From a checkpoint of a small transformer trained on Wikipedia: width 192, vocabulary 512.
MLP neurons of a small language model. Each row is named by its layer, matrix (gate and up: input weights) and neuron, and shows model dimensions 0-127. Each number is 128 + 24 x the weight over its row's rms, rounded and kept within 0 to 255. A neuron's up and down rows have the sign that makes its largest values positive.
Before each neuron's rows, "fires after" lists the tokens most often just before its 100 highest values on Wikipedia text that the model never trained on.

fires after: "20", "19", "ow", "2", "9"
L6.gate470 [113 136 128 103 130 131 111 127 134 143 108 100 154 146 116  96 124 152 109 120 118 142 136 179 101 185 105 147 120 178 164 141 133 125 144  87 145 121 140 186 158 173  80 111 142 130 134 121 132 118 147 122 152 126 107 139 127 127 166 108 140 124 139 167 108 119 152 144 133  96 160 117 133 120 173 140 136 143 107 123  90 114 137 126 108 144  81 130 155  78 135 175 145 119 110 156 117 133 112 166 101 102 145 120 107 114 103 123 123 148 108 141 132 158 120  95 152 135 156  85 163 163 127 105 110 143 123 112]
L6.up470 [142 142 142  86 135  72  97  87 120 139 132 132 109 125 158  92 119 147  74 150 169 140 105 112 120 112 139 125 117 114 128  88 138 143 131  88 145 153  90  89 118  88 192 105  97 122 113 138 126 145 102 154 149 126 142 166 141 149 106  85 145 121 128 117 150 121 135 125 125 161 104 130 121 124 108 140 146 151 100  74 111 200 154  68 131 131 109 136 151 165 129 142 124 125 135 118 109 137 129 127 138 118 143 147 119 133 106  96 115 131 126 105 161 111  82 157 112 151 151 123 142 161 110 115 150 167 140 121]

fires after: "\n\n", ".\n\n", "==\n", " m"
L4.gate85 [142  90 148 130 142 154 112 126 125 180 171 125 141 138 145  87 166 117 136 106 125 140 129 130  92  95 122 123  68 100 145 124  86  97 101 157 138 116 122 102 125 135  74 132 120 106 101 165 164 118 141  95 135 143 111 110 127 143 138 147 125 150 140 154  99 120  85  90 120 136 110  96 156 145 135 120 135 139 137 151 130 117 121 110  97 137 134  41 131 104  97 132 164 133 137 138 115  89 114 139 117 153  64 136 106 143 147 175 120 159 137 105 147 154  98 164 140 110 113  50  99  97 135 144 115 140  75 140]
L4.up85 [157 123 161  87  56 140 140  85 115 158 128 147 137 176 122 137 155 149 140 118 129 101  97 135 106 114  90 144 131 112 149 120  87 125 163 134 126 128 173 112 129 123 135 150 131 107 144 156 169 131 144 194 110 161 129  59 151 117 126 154 152  88 102 169  99 111 144 122 154  94 109  93 136 134 112 102 130 145 147 137 125 107 104  99 118 131 125  90 174 124  97  92 123 141 117 104 163 140 124 103  91 105 153 104 134 115 103 142 114 108 175 104 103 134 118 132 152  94 119 129 127 142 109 156 108 147  98 147]

fires after: " an", " g", "m", " N", " n", "et"
L4.gate133 [168 124  77 125 124 117 123 127 120 125 101 125 148 120 118 101 128 151 111 138 169 116 153 163 125 164 142 128 147 129 186  62 182 109 161 114 134  99 147 122 148 124 146 115  87 142 110 106 144 151 105 126 110 152 140  79  99 144 138 175 126 141 138 132 113 142 118 168 161 139 115  95 110 134 114 125 100 105 171  60 104 131 151 113 109 127 174 166 130 130 136 135 131 100 142 156 103 149 146 135  98 161  80 115  78 109 160 147 106 118 124 117 127 117 140 131 120 121 124 106 132 147 106 141 107 147 136 142]
L4.up133 [103 163 141 107 129 113 179 178 145 146  97 148 103 143 127 136  93  63 128 155 166 122 107 110 110 128 131  83 126 122 107 124 133 107 159  89 112 142 167 110 104 108 126 102 123 160  89 187 160 156 130 126 120 167 125 123  88 147 140 111 136 131 147 103 112 103 126 110 168 144 111 150  83 126  85 114 117 113 117 122 108  75 148 147 118 129 119  99 128 113  93 112 112  90 176  95 104 191 125  90 125 108 138  99  94 168 115 138 110 102 146 111 141 135 115 131 123 133 116 128 117 133  96 132 101 117 108 112]

fires after: "es", "os", "h", "-", "s"
L4.gate398 [114 116 120 119  99 103 116 100 109  99 111 122 102 164 137 132 156 101 129 145 125 167 167 161 130 127 153 100 106 134 103 118 129 105  99  65 137 131 129 146 127 125  98 129 125 117 144  93 121 117 174 101 123 127 141 158 122 125 180 131 122 109  81 113 123 126 123 171 135 101  59 135 163 161 117 146  89 127 138 128 122 107 119  81 124 124 112 157 125  96 108 133 141  87 132 104 136 134 186 154 133 106 149 111 107 138 120 122 126 105 150  99 167 124 128 132 156 124 160 168 141 119 155 123 141 116 124 116]
L4.up398 [100 108 120 125 132 120 107 138 118  86 163 109 103 126 132 139 125 154 121 170 120 142 122 113 132 129 111 124 145 143 110 114  86 118 111 132 146 119 112 172 125 169 107 160 153 139 130 125 145 146  97  93 102 140 127 176 144 118 130  97 100 122 176 117 120 108 137 146 138 161 123 121  91 137 140 163 139 138 115 145 126 169 185 116 141 142 141 102 166 106 102 151 114 175 113 159 132 128 100 127 143 117 118 142  96 137 121 112 114  99 131 142 142 121 154 112 121 136 111 124 113 132 176 106  91 131 111 132]

fires after: " N", " O", " n", "O", "3", "20"
L6.gate319 [153 128  88  84  80 144 111  77  95 145 137 112 154 152 164 114 116 121 135 149 121  78 150 120  90 104 149 152 131 155 106 156 118  90 143 102 120 132 143 151 106 123 117  99 100 128  80 116 110 120 112 124  79 111 143 128 125 178 171 123 155 187  87 137 131 131 183 109 152 106 110 117 139 123 109 146 130 138 123 100 124 124 157 111 121  94  86 141 130 145 162 146 112 136 133 156 111 133 112 149 144 144 100  89 110 172 138  85 129 187 112 128 104 138 168 105 136 110 127 116 153 161 182 117 130 138 161 125]
L6.up319 [151 156 100 119  84 125 126 140 130  98 119 103 108 145 122 189  82 117 113 131 161 130 103  95 124 105 126 115 102 143  98 151 129  97  99  84 173 132 116 150 124 120 121  81 190 139 135 104 144 127 131 142 106 108 125 134  89 122 115 115 113  97 146 144 146 125 165 104  98 146 115 144  83 145 132 103 102 118 156 140 122 126  96 117 146 147 110 136 127  79 144 145 139 121 148  88  96 132  99 113 122 112 132  43 142 109 116  86 135 143 136 197 102 130  94 104 121 124 110 104 131 138 126 122  85 119 135  90]

fires after: "at", "ac", " n", " b", "b", "i"
L4.gate479 [130 128 156 132 182 168 159 142 143 140 140 153 124 113 132 103 151 109 101 118 121 138 157 131 116 102 131  96 138 133 140 103 157 147 154 134 134  95 141 147 118  79 145 139  83  99 161 117 151 122 102 126 105 147 104 149 150 121 105  96  95 177 120 108 143 133 124 127 112 126 108 170 136 158 118 138 129 164 132 111 135 113  85 155 164 106 143 131  80 106  89 181 140 116 105 130 161 145 133 140 113 138  99  95 141 120 168 128 175 172 114 108 179  92 101 179 127  91 124 135 108 146 140 155 102 135 172 143]
L4.up479 [128 148 119 158 106 136 117 115 121 170 106 138 132 110 174 114 141 160 133 114 133 108 138 103 126 149 129 112  76 131 119 125  79 111  75 163 145 143 151 108 140 132 118 147 132 123  92 151 114 158 166 134 117 155 101 147  99 167 130 149  67 164 110 117 144 112 136  90 145 135 144  84 151 114 150 147 141 104 136 132 131 103 116 147 134 136 127 142  98 120 136 105  96 106 121  60 108 106 130 159 169 150 136 107 137 152 138  95 164 132 144 147 103  88 159 111 125 185  98 132  89 121 164 167 117 158 139 159]

fires after: "m", "r", " B", "n", "k", "Z"
L4.gate113 [133  97 104 124 164 149  73 128 164 137 107 112 101 113 148 141  91 109 110 107 164  88  95 109 155 112 149  77 118 160  71 125 142 146 160 152 170 127 172 102 100 129 108  82 122 119 120 148 131 122 139 132 110 105 131  83 121 105  98  91 105 154 100 121  86 113 129 148 110 139  86 153 143 106 126 147 149 111 137 116 137 120 103 139 117 149 136 137 154 131 105 142  94 112  94 138 115 102 127 119  87 128  94 136 155 134 162 135 164 180 162 139 127 135 168 174 104 116 129 125 130 121 101 143 149 117 160  87]
L4.up113 [103 138 111  91  99 152 110 130 126 134 137 131  92  72 134 130 136 100 178 118 128 129 109 133 115 112 148 140 127 151 110 145 130 183 136 124 131 113 166 116 142  97  79 107 146 110 149 171 105 131 132 158  88 112 139 126 143 139 153 144  81 160 136 118 111 128 169 154 107 139  81 122 104 153 155 162 112 112 140 122 139  89 114 107 112 138 133 105 121  98 150 108 103 174 130 152 154 145 120 178 110 176 150 134 120 158 125  82 131 150 110 139  90 168 126 118 145 117 123 117 159 124 156 121 165 169 143 115]

fires after: " M", "s", " S", "em", "os", " m"
L4.gate375 [126  96 136 159  89 145 156 145 125 105 180 155 125  97 145 136 104 137 107 121 129 135 111 134 140 100 160 113  91 121 144  95 123 100  74 140 123 130 101 117 106 186  99 135  96 125 129 147 138 119 144 163 117 130 130 128 120 150 165 103 113 165  78 113 122 139 129 112 141 153 156 135 131 139 179 140 162 156 138 128 102 153 126 115 156 115 117 164  82 124 134 151 153 131 158 172 148 121 171 152 109  93  84 160 124 113 175 182 110 137 104  94 130  67 116 122 165 126 115 134 116 110 128 155 158  99  61  66]
L4.up375 [129 116 123 166 121 131 126 141 165 110 126 121 117 117 107  88 120 165 133 121 110 109 135  93 152 127 174 153 102 137 104 134 144 143 107  92 154 121 118 100 143 114 132 109 107  97 157 114 158  75 122 110 101 148 114 117 116 116 143 149 167 127 107 104 122  99 177 131 117  91 139  81  83 151 152 139  83 162 127 148 123 141  88 103 108 153 113 102 131 155 120 105 128 133 118 105 161 123 140 162 109  89 114 116 126 122 178 136 122 157 106 100 118 104 120 126 132 117 138 122 155 143 115 137 200 171 110 108]

fires after: "o", " b", "b", " v"
L4.gate27 [135 129 138 102 159 115 120 116 136 127 135 142 129 113 144 136 132 129 127 153 109 144 147 172 159 115 150  98 118 163 136 118 104 149 136 161 105 136 120  99 107  83 123 144 122 154 147 146 120  96 110 131 109 119 149 179  86 194 131 103 122 115 144 190 158  75 145 118 128 127 134 144 125 123 112 134  88 177 138 101 132 113 110 131 152 146 129  77  96 155 152 135 150  94 172  83 120 143 118 111  97 141 127 100 165 102 144 124 153 106 185 141 139 119 124 131 127 137 144  82 125 153  92  95 136 148  91 159]
L4.up27 [112 132 145 104 123 123 139 152 133 140  93 168 150 142 145 167  90 132 108  83 130 140 124  99 130 143 144 125 139 107 124 127 144 106 111 123  98 108 135  86 123 148 110 136 122  92  94  89 123 142 105 165 144 108 103 165  87 108 153 175 128 122 168 166 110  87 155  82 126 112 110  73 140 145 129 111 162 134 169 100 129 138 112 110 132 162 179 136 137 113 144  97 100 115  98  98 181 120 148 125 166 167 168 107 157  94 129 146 189 134  86 107 157 138 117 129  98 135 127 124 106 129 155 155 100 154 173 112]

fires after: " b", "b", "f", "ow", " B"
L4.gate333 [ 88 108 169 134  72 125 125 106 167 137 170 154 113 131 123  96 111 146  83 147 141 100 167 136 108 127 116 119 136 124 143 107 124 174 156 137 163 114  83 121  65  62 142 104 142 128  89 127 129 136 154 156 131 112  92 127 135 102 112 128 173 140 131 102 150  99 141 117 131 155 116 136 143 161 111  91 102 148 116 112 157 121 121 127 135 148 161 116 158 153 121 161 114 106  97 103 143 130 108 153 126 168 117  94 126 109 152 166 122 133 135 118 167 100 132 162 156 144 125 142 120 133 121 122 115 173 136 121]
L4.up333 [141 126 173 102 111 106 124  84 187 142 141 156 135 126 144 157 127 107  96  98 107 140 154 123 126 105 139 119 152 142 129 171 124 144 108  93 114  93 113 119 148 106 154 125 184  91 114 113  74 143 126 128 140 118  99 123 161  67 139 130 138 120 176 109 181 141  97 122 106 110 133 134 132 152 152 116 145  99 145 125 131  93 118 132 130 127 148 123 153 138 112 125 135 163 122 106 147 128  86 203 121 143 139  92 116 101 105 132 134  90 110 101 104 118 123  95 127 183 136 145 167 171 178  82 141 143 155 174]

fires after: "y", "m", "er", "t", "s", "h"
L4.gate157 [128 117 120 134 140 151 143 107  87 120  95  99 104 132 158 150 136  94 117 110 145 141 146 161 120 105 132  72 117 121 131 107 103 133 145 110 183 106 143 119 115 125 102 101 134 152 165  90 155 102 120 139 138 140 100 103 104 131 133 151 140  92 115 159 136 140 125 142 133 103 119 127  95 161 123 157 107 163 150 135  98  80 146  90 127  83 141 109 114 162 148 164 134 138 122 113 132 126 131 131 103 110  97 127 129 136  98 139 133 142 160 125 139  84 103 131 120 111 190 117  85 140 157 138 148 128  91 136]
L4.up157 [116 133  74  75 165 130 133 100 126 132 143 151  89  95 101 120 103 178 142  85 111 130  86  97 104 117 115 116 150 103 115 138  90 155 144 117 130 140 165  86 102 137 142 136 136 109 113 115  96 147 113 132 149 121 153 123 132 132 128 104 120 141 127 152 123 163 131 152 152 162 114 139 104 146 141 133  76 125 127 138 110 134 145 139 155  99 161  97 151  97 150 145 133 105 142 132 108 133  98  85 141 143 108 119 154  85 122 141 166 173 149 144 161 112 129 159 124 137 126  78 106 133 141 163 139 123 104 148]

fires after: " A", "g", " K", "b", "ar", " B"
L4.gate470 [ 90 101  86 128 133 123 111 144 146 130 145 170 141 143 127 156  96 118 129 122 148 168 116 160  77 119 138 120 101 112 127  98 112  84 138 123 126 147 166 154 136 128  78 102 150 155  94 171 135 125 114 120 118  93 175 138  93 107  97 152 128 146 182 135 125 104 135 126 131 121 171 130 169 178 142 151 132 132 127 149 122 162 164 136 139 136 130  73 125 153 119 157 156 163 143 132  73 134 124 152 102 151 117 142  95 111 165 126 112 136 131 151 138 144 129 130 154 128 134 122 166 137 147 138 126 103 169  96]
L4.up470 [103 109  80  76 145 188 153 158 148 151 156 142 117 123 136 150 160  96 146  89 107 125 124 101 187 140 162 124 121 148 140 162 133 138 137 113  91 113 103 102  86  92 112 121 141 135 110 135 104 122  89 121 165  93 136 109 135 126 100 154  99 156 146 113 164 123 128  72 116 169 125  90 155 143  82 131 110 159 132  94 164  92 154 109 117  84 128 127 116 104 106 110 124 122 143 143 130 143 134  77 134 173 137 125 141  78 124 141 170 112 132 162 146 140 120 169  98  98 147 119 114 116 144 140 114 148 125 149]

fires after: "S", "s", "al", "t", " I", "ic"
L4.gate7 [112 119 158 158 144 165 100 121 156 127 126 110 123 105  82 119  97 130 122 134 149 112 133 118  63 140 160 115 140 170 134 134 116 149 130 105 172 108 134 126 160 163 102  84 115 118  99 108 103 123  97 126  75 165 121 169 103 121 144 140 132 124 102 165  73 138 167 133 133  92 130 148 115 190 167 143  93 151 105 145 116 156 119 115 165 142 117 152 137 155 178 131 123 106 171 149  83 143 101 122 114 122  95 154  72 130 144 144 130 152 117 148 164 174 107 106 171 120 101 163 181 120 136 112 120 131 113 147]
L4.up7 [ 99 142 101 157 140 121  78 145 140 126 130 110 120 122 152 110 123 106 113 166 124 143 105 133 113  80 115 145 146  90 158 118 165 100 150  78 127 118 117 173 102 171 123 104 157  97  89 141 140 128 135 194  84 128 137 108 146 171 144 158 111 103 108 142 137 159 177  98 111 116 124 155  97 151 123 129 114 151 131 109 153 138 144 163 134 118 125 150 126 147 137 135 149 215 163 142 112 132 107 116 147  61 144 122 120 141 100 144 112 129 124 154 158 120 110 152 133 141 130  95 149 112  94 123 105 141 114 189]

fires after: "at", " S", "2", " s", "20", "19"
L6.gate66 [141 132 137  84 121 134 129 121 140 156  86 139 176 152 135  68 111 146  87 115  94 151 148 152 157 147 137 103 109 162 112 102 126 165 113 120 165  89 100 124 146 153  90 153  84 130 157 172 157 108 156 156 146 107 110 148 149 137 154 151 137 112 125 157 123 156 142 150 134 132 115 128 158 132 136 105 156 146 134 126 108 107 129  90 149 132 147 108 100  99 128 169 148 141 140 103 116 124 115 100 110 145 134 129 129 117 118  78 152 140 144 120  89 110 130 116 197 169 148 135 124  94 128 122 148 125 162 143]
L6.up66 [112 123 150 120 138  61 111 135  92 140 114 114 118 122 146 118 118 149  83 106 152 109 169 132 164 109 114 104 150 118 144 121 129 149 121 141 142 154  96 162 137 127 122 113 111 165  97 110  89 125 140 141 116 135 114 146 137 102 156 100 121 161 129 138 141  97 133  98 149 115 177 141 140 115 178 133 116 135 110 102 135 150 165  83 174 100 142 154 156 134 155 141 113 116 109 146 125 127 118 138 142 165 133 152 162 111 130 131 144 213 101 126 134 133 108 139 113 139 127 113 107  96 102 125 110 174 110 143]

fires after: " A", "s", " S", "A"
L6.gate317 [143 160 136 112 104 164 152 109 138 116 146 163 146 131 157 110 138 112 113 129  78 101 127 106  88 133 126 145 121 149 129 139 107 120 117 196 125 171  97 119 129 115 110 129 128 142  96 128 116 125 169 150 181 112 110 155 134 132 141 105 123 147 153 162 105 135 153 118 113 187 146 183 144 159 154 102  94 129 143 114  90 101 136  98 129 110 132 140 125 170 124 140 157 152 164 116 138 155 137 134  92 154 168  93 128 124 126 102 129 151 135 103 109 120  91 127 172 146 124  77 132  79 140 142 121 194 193 153]
L6.up317 [146 126 103 124 166 106 166 139  81 102  97 104  98 127  82 153 110 119 108 135 152 157 105 160 116 131 110 162 142 102  97 143 138 124 136 166 116 122 101 120 124  90 145 153 135 127 159 153 116 151 133 176 140 105 128 129 133  87 121 139 137 194 125 117 140 127 130 133 113 135 107 103 151 110 131 120 135 143 112 196 113 145 147  89 116 130  75 146 138 145 115 172 149 154 161 152 136 149 117 130  85 157  93 106 120  96 108 138 142 122 110 129 118 186  81 115 137 168 152 112 127 135 155 150 113 145 117 105]

fires after: "c", "at", "as", "ac", " is", "ro"
L6.gate350 [130 155 102 123 118 125 153 172 132 138 135 139 132 123 115 109 135 106 119 106 146 174 160 120 141 172 140 113 190  97 130 142 116 117 147 139  98 110 170 150 120 160 102 145 101 104 164 119 111 144 115 131 131 136 127 137 142 178 159 111 147 163 157 147 130 129 139 164 117 103 139 124  85 138 110 134 130 179 165 140  78  91 123 125 142  75 138 116 136 115 103 150 125 146 111 129 157 124 130 116  95 139 134 141 117 118 100 149  82 153 108 161 139 142 130 130 146 131  89 151 138 169 185 140 120 175 165 164]
L6.up350 [146 111 105 173 125 139 138 148 121 103 117 101 138 131 137 129 126 105 114  98 139 114 179 110 131 142 121  97 170 153 112 110 168 137 104 121 153 137 106  90  71 138 153 139 105 123 133 136 175 150 127 167 106 123 139 179 164 135 125 119 100 147 145 118  93 132 137 125 141 118  65 141 159 110  85  86 119 143 134 147 121 169 104 122  95 150 153 130  86 159 118 106 100  96  92 116 134 120 103 111 111 119 175 107 136 117 115 146 134 137 135 150 130 109 104 150 139 144 119 119  94 144 145 155 196 170 102 177]

fires after: "d", " a", "j", " s"
L4.gate227 [117 119 105 139 132 106 105 127 125  97 153 150 151  91 160 148 145 138  88  82 125 166 114 128 138 120 109 135 143 133 111 153 160 124 102 120 112 103 121 114 106  95 135 107 101 179 126 136  67 135 125 120  70 135 126 111 127 140 153 131 117 176 109 135 148  74 120 138 113 110 149 150 147 138 150 133 121 129 155 143 134 128 109 126 107 148 113 120 151 106  93 155 113  69 166 177 100 124 129 141 145 162 118 108 117 149 164  93 117  93 120  99 175 139 146 134 137 132  97 160 171 148 158 132 112 129 131 114]
L4.up227 [133 111 135  70 124 104 121  94 153  98 109 122 103 123 126 143 133 100 127 115 111 119 105  87 161 136 125 142 162 132 113 143 119 133 116 154 143  98 155 146 109  90 132 129 189 144 137 150 144 148 129 100  69 125 138 115 126 119 155 116 146 178 102 135 160 100 132 126  96  92 110  74 156 111 113 154 131 106 101 139 110 134 146 132 138 105 135 153 170 182 151 130 135  92 134 139 152 115 104 138 135 135  97  97 116 127 124 147 141 127 117 108  87 152 119 179  80 136  99 150 141 116 156  85 116 157 102 130]

fires after: " on", " o", "n", "t", " a"
L4.gate322 [143 136 155 117 119 106 141 156 126  99 125 179 122 100 137 142 151 137 129 137  95 125 163 118 126  98 149  83 111 118 121  91 202 120 159 160 105 122  71 140 126 129 116 102 117 117 130 128 119 127 126 124 150 111 128  89 129 158 130 117 110 131 116 138 154 137 144 102 162 128 113 130 161 123 137 138 151 135  94 107  58 169 113 126 122 157 103  91 158 104 135 150 105 142 150 156 133 130 119 136 100  92 112 142 171 131 162  87 158 140  99  77 100  92 152 155 113 140 131 172 148 143  81 129 109 145  96 102]
L4.up322 [106 126 121 218  82 133 117 126 140 128 112 123 105 151 141 120  93 123 139 187 154 152 138  95 136 125 141 126 114 153 112  84 140  64 105 139 126 172 103 110 158 120 103 118 114 113 127 107 116 116 112 127 120 125 104 177 140  96 130 154 147 129 120 107 127 161 119 119 102 123  84 129 128 115 144 163 143 127 133 105 108 126 132 143 123  80 148 126 160 104 140 155 140 108 141 130 151 144  79 143 138  92 153 127 128  84  94 147 160 114 106 141  96 141 127  85 189 106 141 142 130 151 144 123 147 168 114 128]

fires after: "r", "op", "p", "ic", "oc", "t"
L6.gate4 [124 126 125 170 114 125 113 127 133 146  99 117 130 152 127 137 112 181 106 108  80 110 110 135 129 125 129 137 147 119 112 175 127  85 149  98 131 145 147 180 146 121 151 113 105  96 113 110 139 110 105 146 104 134 119 143 124 151 186 115 111 118 189 125 121 140 138 150 144 142  90 114 105 140 173 208 140 111  95 120  79 132 108 107 105 143 132 118 149 141 189 151 118 172 162 126 133 122 103 139 115 163  96 167 139 122 132 160 162 177 115 141 156 120 151 152 160 160 128  87 138  87 126 109 125 165 161 142]
L6.up4 [119 159 116 133 133 133 135 123 107 167  96 186 109 124 131 124 108 152 134 118 139 104  97 128 177 131 148 128 114 152 148 101 128 156 155 123 134  90 165 119 123 130 139 118 196 114 114 115 182 150 131 114 121 142 113 139  82 161  92 172 104 115 130 160 129 129 127 108 106  95 164 130 154 121 126 134 110  87  65 109 148 144 100  90 121 175 128 144 130 100 168 115 155 162 113 110 108 125 100 124 120 126 117  46 155 144 144 132 140 129 133 146 116 100 146 143 103 135  96 132  77 125 156 123 132 173 118 179]

fires after: " in", "f", "c", "ord", "p", "or"
L6.gate337 [114 143 129 123 107 156  98 123 116 156 147 148 118 131 148 103 160 160 148 152  89 107 147 116 120 154  67 110 139 127 142 114 141 116 147 127 123 153  80 153 116 140  86 102 118 130  55 151 147 105 167  97  81  90 144 132 112 187 159 139  97 132 128 114 113 134 135 138 115 134 130 162 161 135 102 157 131 132 126  95  76 127 100 137  81 137  79 143 131 130  84 184 185 123  82 151 111 165 123 171 119 124 129 138  99  98 146 114 129 119 141 180 151 145 124 129 133 115 128 168 159 138 101 143 129 155 137 149]
L6.up337 [148 164  96  87 100 129 179 153 155 136 113 138 109 160 212 119 148 131 114 115 147 111 131 153 137 176 123 149 139 115 160 127 138 125 118 123 130 121 162  94 101 163  87 144 169 113 141  87 132 117 101 119 131 149 100 105 158 100  80 158 106 152 149  88  99 160 129 111 114 122 108 126 107 130 138 103 171 102 136 139 137 111 106 122 154 169 176 159 170 114 116 139 120 165 124 123 122 127 125  95 126 140 128 121 156 123 180 146 153 106 143 112 124 126 125 112  98 143 137 135 122 106 132 134 145  79 147 138]

fires after: "s", " s", " in", "p", " S", "os"
L6.gate56 [107 126 111  96  85 162 152 137 130 153  94 164 123 121 153  98 155 134 107 119  98 118 158 161 144 156 119  97 133 116 160 107 157 152 167 143  94 153 119 133 120 180 126  94 144 139  90 111 167 174 151 173 105 112  73 151 125 141 133 150 144 168 128 136  83 141 142 156 125 129 123 126 130 124 144  88 132 145 111 112  95 131 135 142 113 167 118 120 121 107 120 150 160 160 121  90 119 133 107 113 131 133  82 142 124  88 157 152 147 151 129 125 119  97  93 125 125 147 113 124 117  84 111 162 130 102 101 107]
L6.up56 [140 146 118  73  88  82 145 152  79 131  91 176 128 129 114 141 102 114 120 114 115 140 124 148 144 122 155 130 106 128 129 140 144 114 136 135 171  97 137 105 129 139 153 100 134 135 132 129 168 116 167 124  94 132 147 125 120 117 126  81 150 120 116 132 108 171 118 137 143 140 112 120 147 189  75 125 131 157 104 137 102 123 102 111 115 144 116 179 137  67 118 164 158 118 121 114 118 121 139 148 132 156 142  92 150  93 173 123 174 122  96 114 106 110 133  84 146 126 139 104  78 116  99 161 165 180 105 115]

fires after: " on", " wh", " O", "O", "t", " Y"
L4.gate191 [122 109 156 133 145 118 100 143 116 148 141 180 140 123 146 107 131 117 126 136 135 153 136 134 151  82 138 117  72  90 128 132 189  98 121 123  93 138 105 164 120 100 113 163  86 150 141 130 134 155 127 131 114 140 153 124 152 118 141 137 103 169 138 122 146 153 101 133 128 153 125 139 142 163 131 123 103 125 116 108  75 141 117 110 151 131 138 172 126 118 115 152 121 151 148 159  98 127 136 133 159 142 136 112 108 115 137 106 124 126 127 134 131 134 135 112 155 131 143 154 102 128 129 131 115 150 118 137]
L4.up191 [137 121 149 164 120 129 122 120 154  70 139 109 102 122  89 151 153 116 107 148 121 100 161 162 162 138 128 125 137 155 161 144 129 148 121 114 147 144 162 159 171 117 154 128 125 125 112  95 122 151 104 122 105  99 121 130 121 123 193 158 125 126 149 154 119  91 149 138 113 102 104 136 143 102 124  85  81 129 116 121 146 113 114 123  99 138 124 185 166  91 136 113 102 138 138 141 169  85 131 134 126 168 112 114 136 135 146 112  99  87  78 138 124 130 131 139 146 166 155 184 131 174  86 126 143 154 126 136]

fires after: "ur", "b", "ar", "v", "le", "l"
L6.gate385 [119  94 154 182 145 146 137 167 153 107 142 158 121 164  94 139 159 171 129 106 129 124 101 161 129 155 115 136 130 105  88  94 106  95 128 158 150  98 138 153  64 121 151 141 123 135 129 161 152 110 127 140 152 130 147 139 129 139 149 111 143 125 120 131  92 140 106 112 115  79 146 147 119  84 108 101  89  94 104 114 122 129  94 133 100 126 117 100  97 130 111 157 159 137 108  79 102 140  79 144 136 139 123  86  99 124 145 121 110 103 133 137 149 138 121 128 136 127 136  86 117 156 175 122 103 149 177 135]
L6.up385 [124  81 158 124 130 137 113 141 117 104 149 109 123 120 140 116  72 105 136 143 117  90 103 130 157 146 133 150  98 152 136 159  98 188 158 129 125 139 147 139 146 125 129 101 131  89 118 148 116 102 141 131  89 124 119 151 125 131 126 159 121 163 166  95 142 131 104 168 113 136 134 128 174  91 109 106 177 116 150  98 165  60 113 148  90 119 114 106 134 133 154 137 130 149 143 128 136 117  82  90 108 108 119 101  85  84 107 158 170 107 132 175 145 121 136 164 118  97 133 140 132 134 102 157 159  83 104 120]

fires after: "r", "l", "n", " a", "ur"
L4.gate438 [122 111 100 129 134 138 101 122 131  75 149 183 102 117 119 160  92 203 140 136 124 119 149 139 124 132 152 104 118 119 134 116 146 114 108 138 128 134 140 111 125 117  81 123 122 173 147 157 137 129 100 130 113 116 111 130 119 106 145 120 119 154 104 113  89 130 160 108  99 136 107 124 135 153 107 112 136 105 139  89 122 156 123 135 137 175 133 156 122 161 115 143 106 125  77 151 147 192 146 113 107 145 108 134 121 115 142  82  94 142 131 138 123 179 165 100 118 128  78 141 164 133  68 118 106 173 129 158]
L4.up438 [ 77 125 124 115 114 171 104 157 131 135 184 113 143 142  87 126 122 127 102 122 141 109 137 134  87 192 114 131 158 157  89 165  66 137 104 106 127 125 130  92 133 115  81 128  98 106 135 148 127 141 143 123 112 140 126 122 118 125 116 121 115  79 124  67 151 161 155 171 134 127 157 137  74 181 157 111 133  73 134 149 108 114 173 149  94 131 126  91 105  90 139 151 134 146 116 120 106 101 111 128 130  80 111 138 109 124 118 121  95 108 118 158 114 133 123 121 149 125 124 149 172 136 154 126 123  94 134 123]

fires after: "an", "m", "a", "ia", " m", "==\n"
L4.gate118 [140 112 146 141 129 134 136 139  99 122 151 136  78  90 162 120 141 125 103 108 140 117 138 126 126 113 114 110 128  62 105 137 145  79  63 131 136 152 129  88 115 170 116 133 155 157 126 135 152 123 113 124 122  95 136 116 170 120 105  97 141 162 103 133 126 143 110 120 137 130 127 146 154 144 166 118 106 129 154 115 124 112 127 122 159 151  95 149 120 167  66 117 159  97 130 160 113 156 115 111 127 109 124 122 114 129 159 167 115 121  82 113  87 139 102 139 150 124 164 134 101 102  98 158 125 148 103 120]
L4.up118 [ 87  73 143 110 128 120  79  97 110 155 142 101 139 109 151 153 132 172 129 133 126 141  84 149 131  73 158 175 124 127 134 116 152  84  98 135 146 141 123 154 151  64 115 165 123 140  92 120 127 145 108 136 144 122 105 100 139 141 130 127 108 133 129 144 109 102 104 107 110  83 120  55 149 134 143 105 151 159 128 127 132 109 134 159 140 129 108 121 154 139 148 126 143  74  98 119  73 127 140  99 130 120 146 117 129 138 130  94 152 138 101 170 123 129 121 102 111 123 131 115 105 130 123 140 116 135 156 178]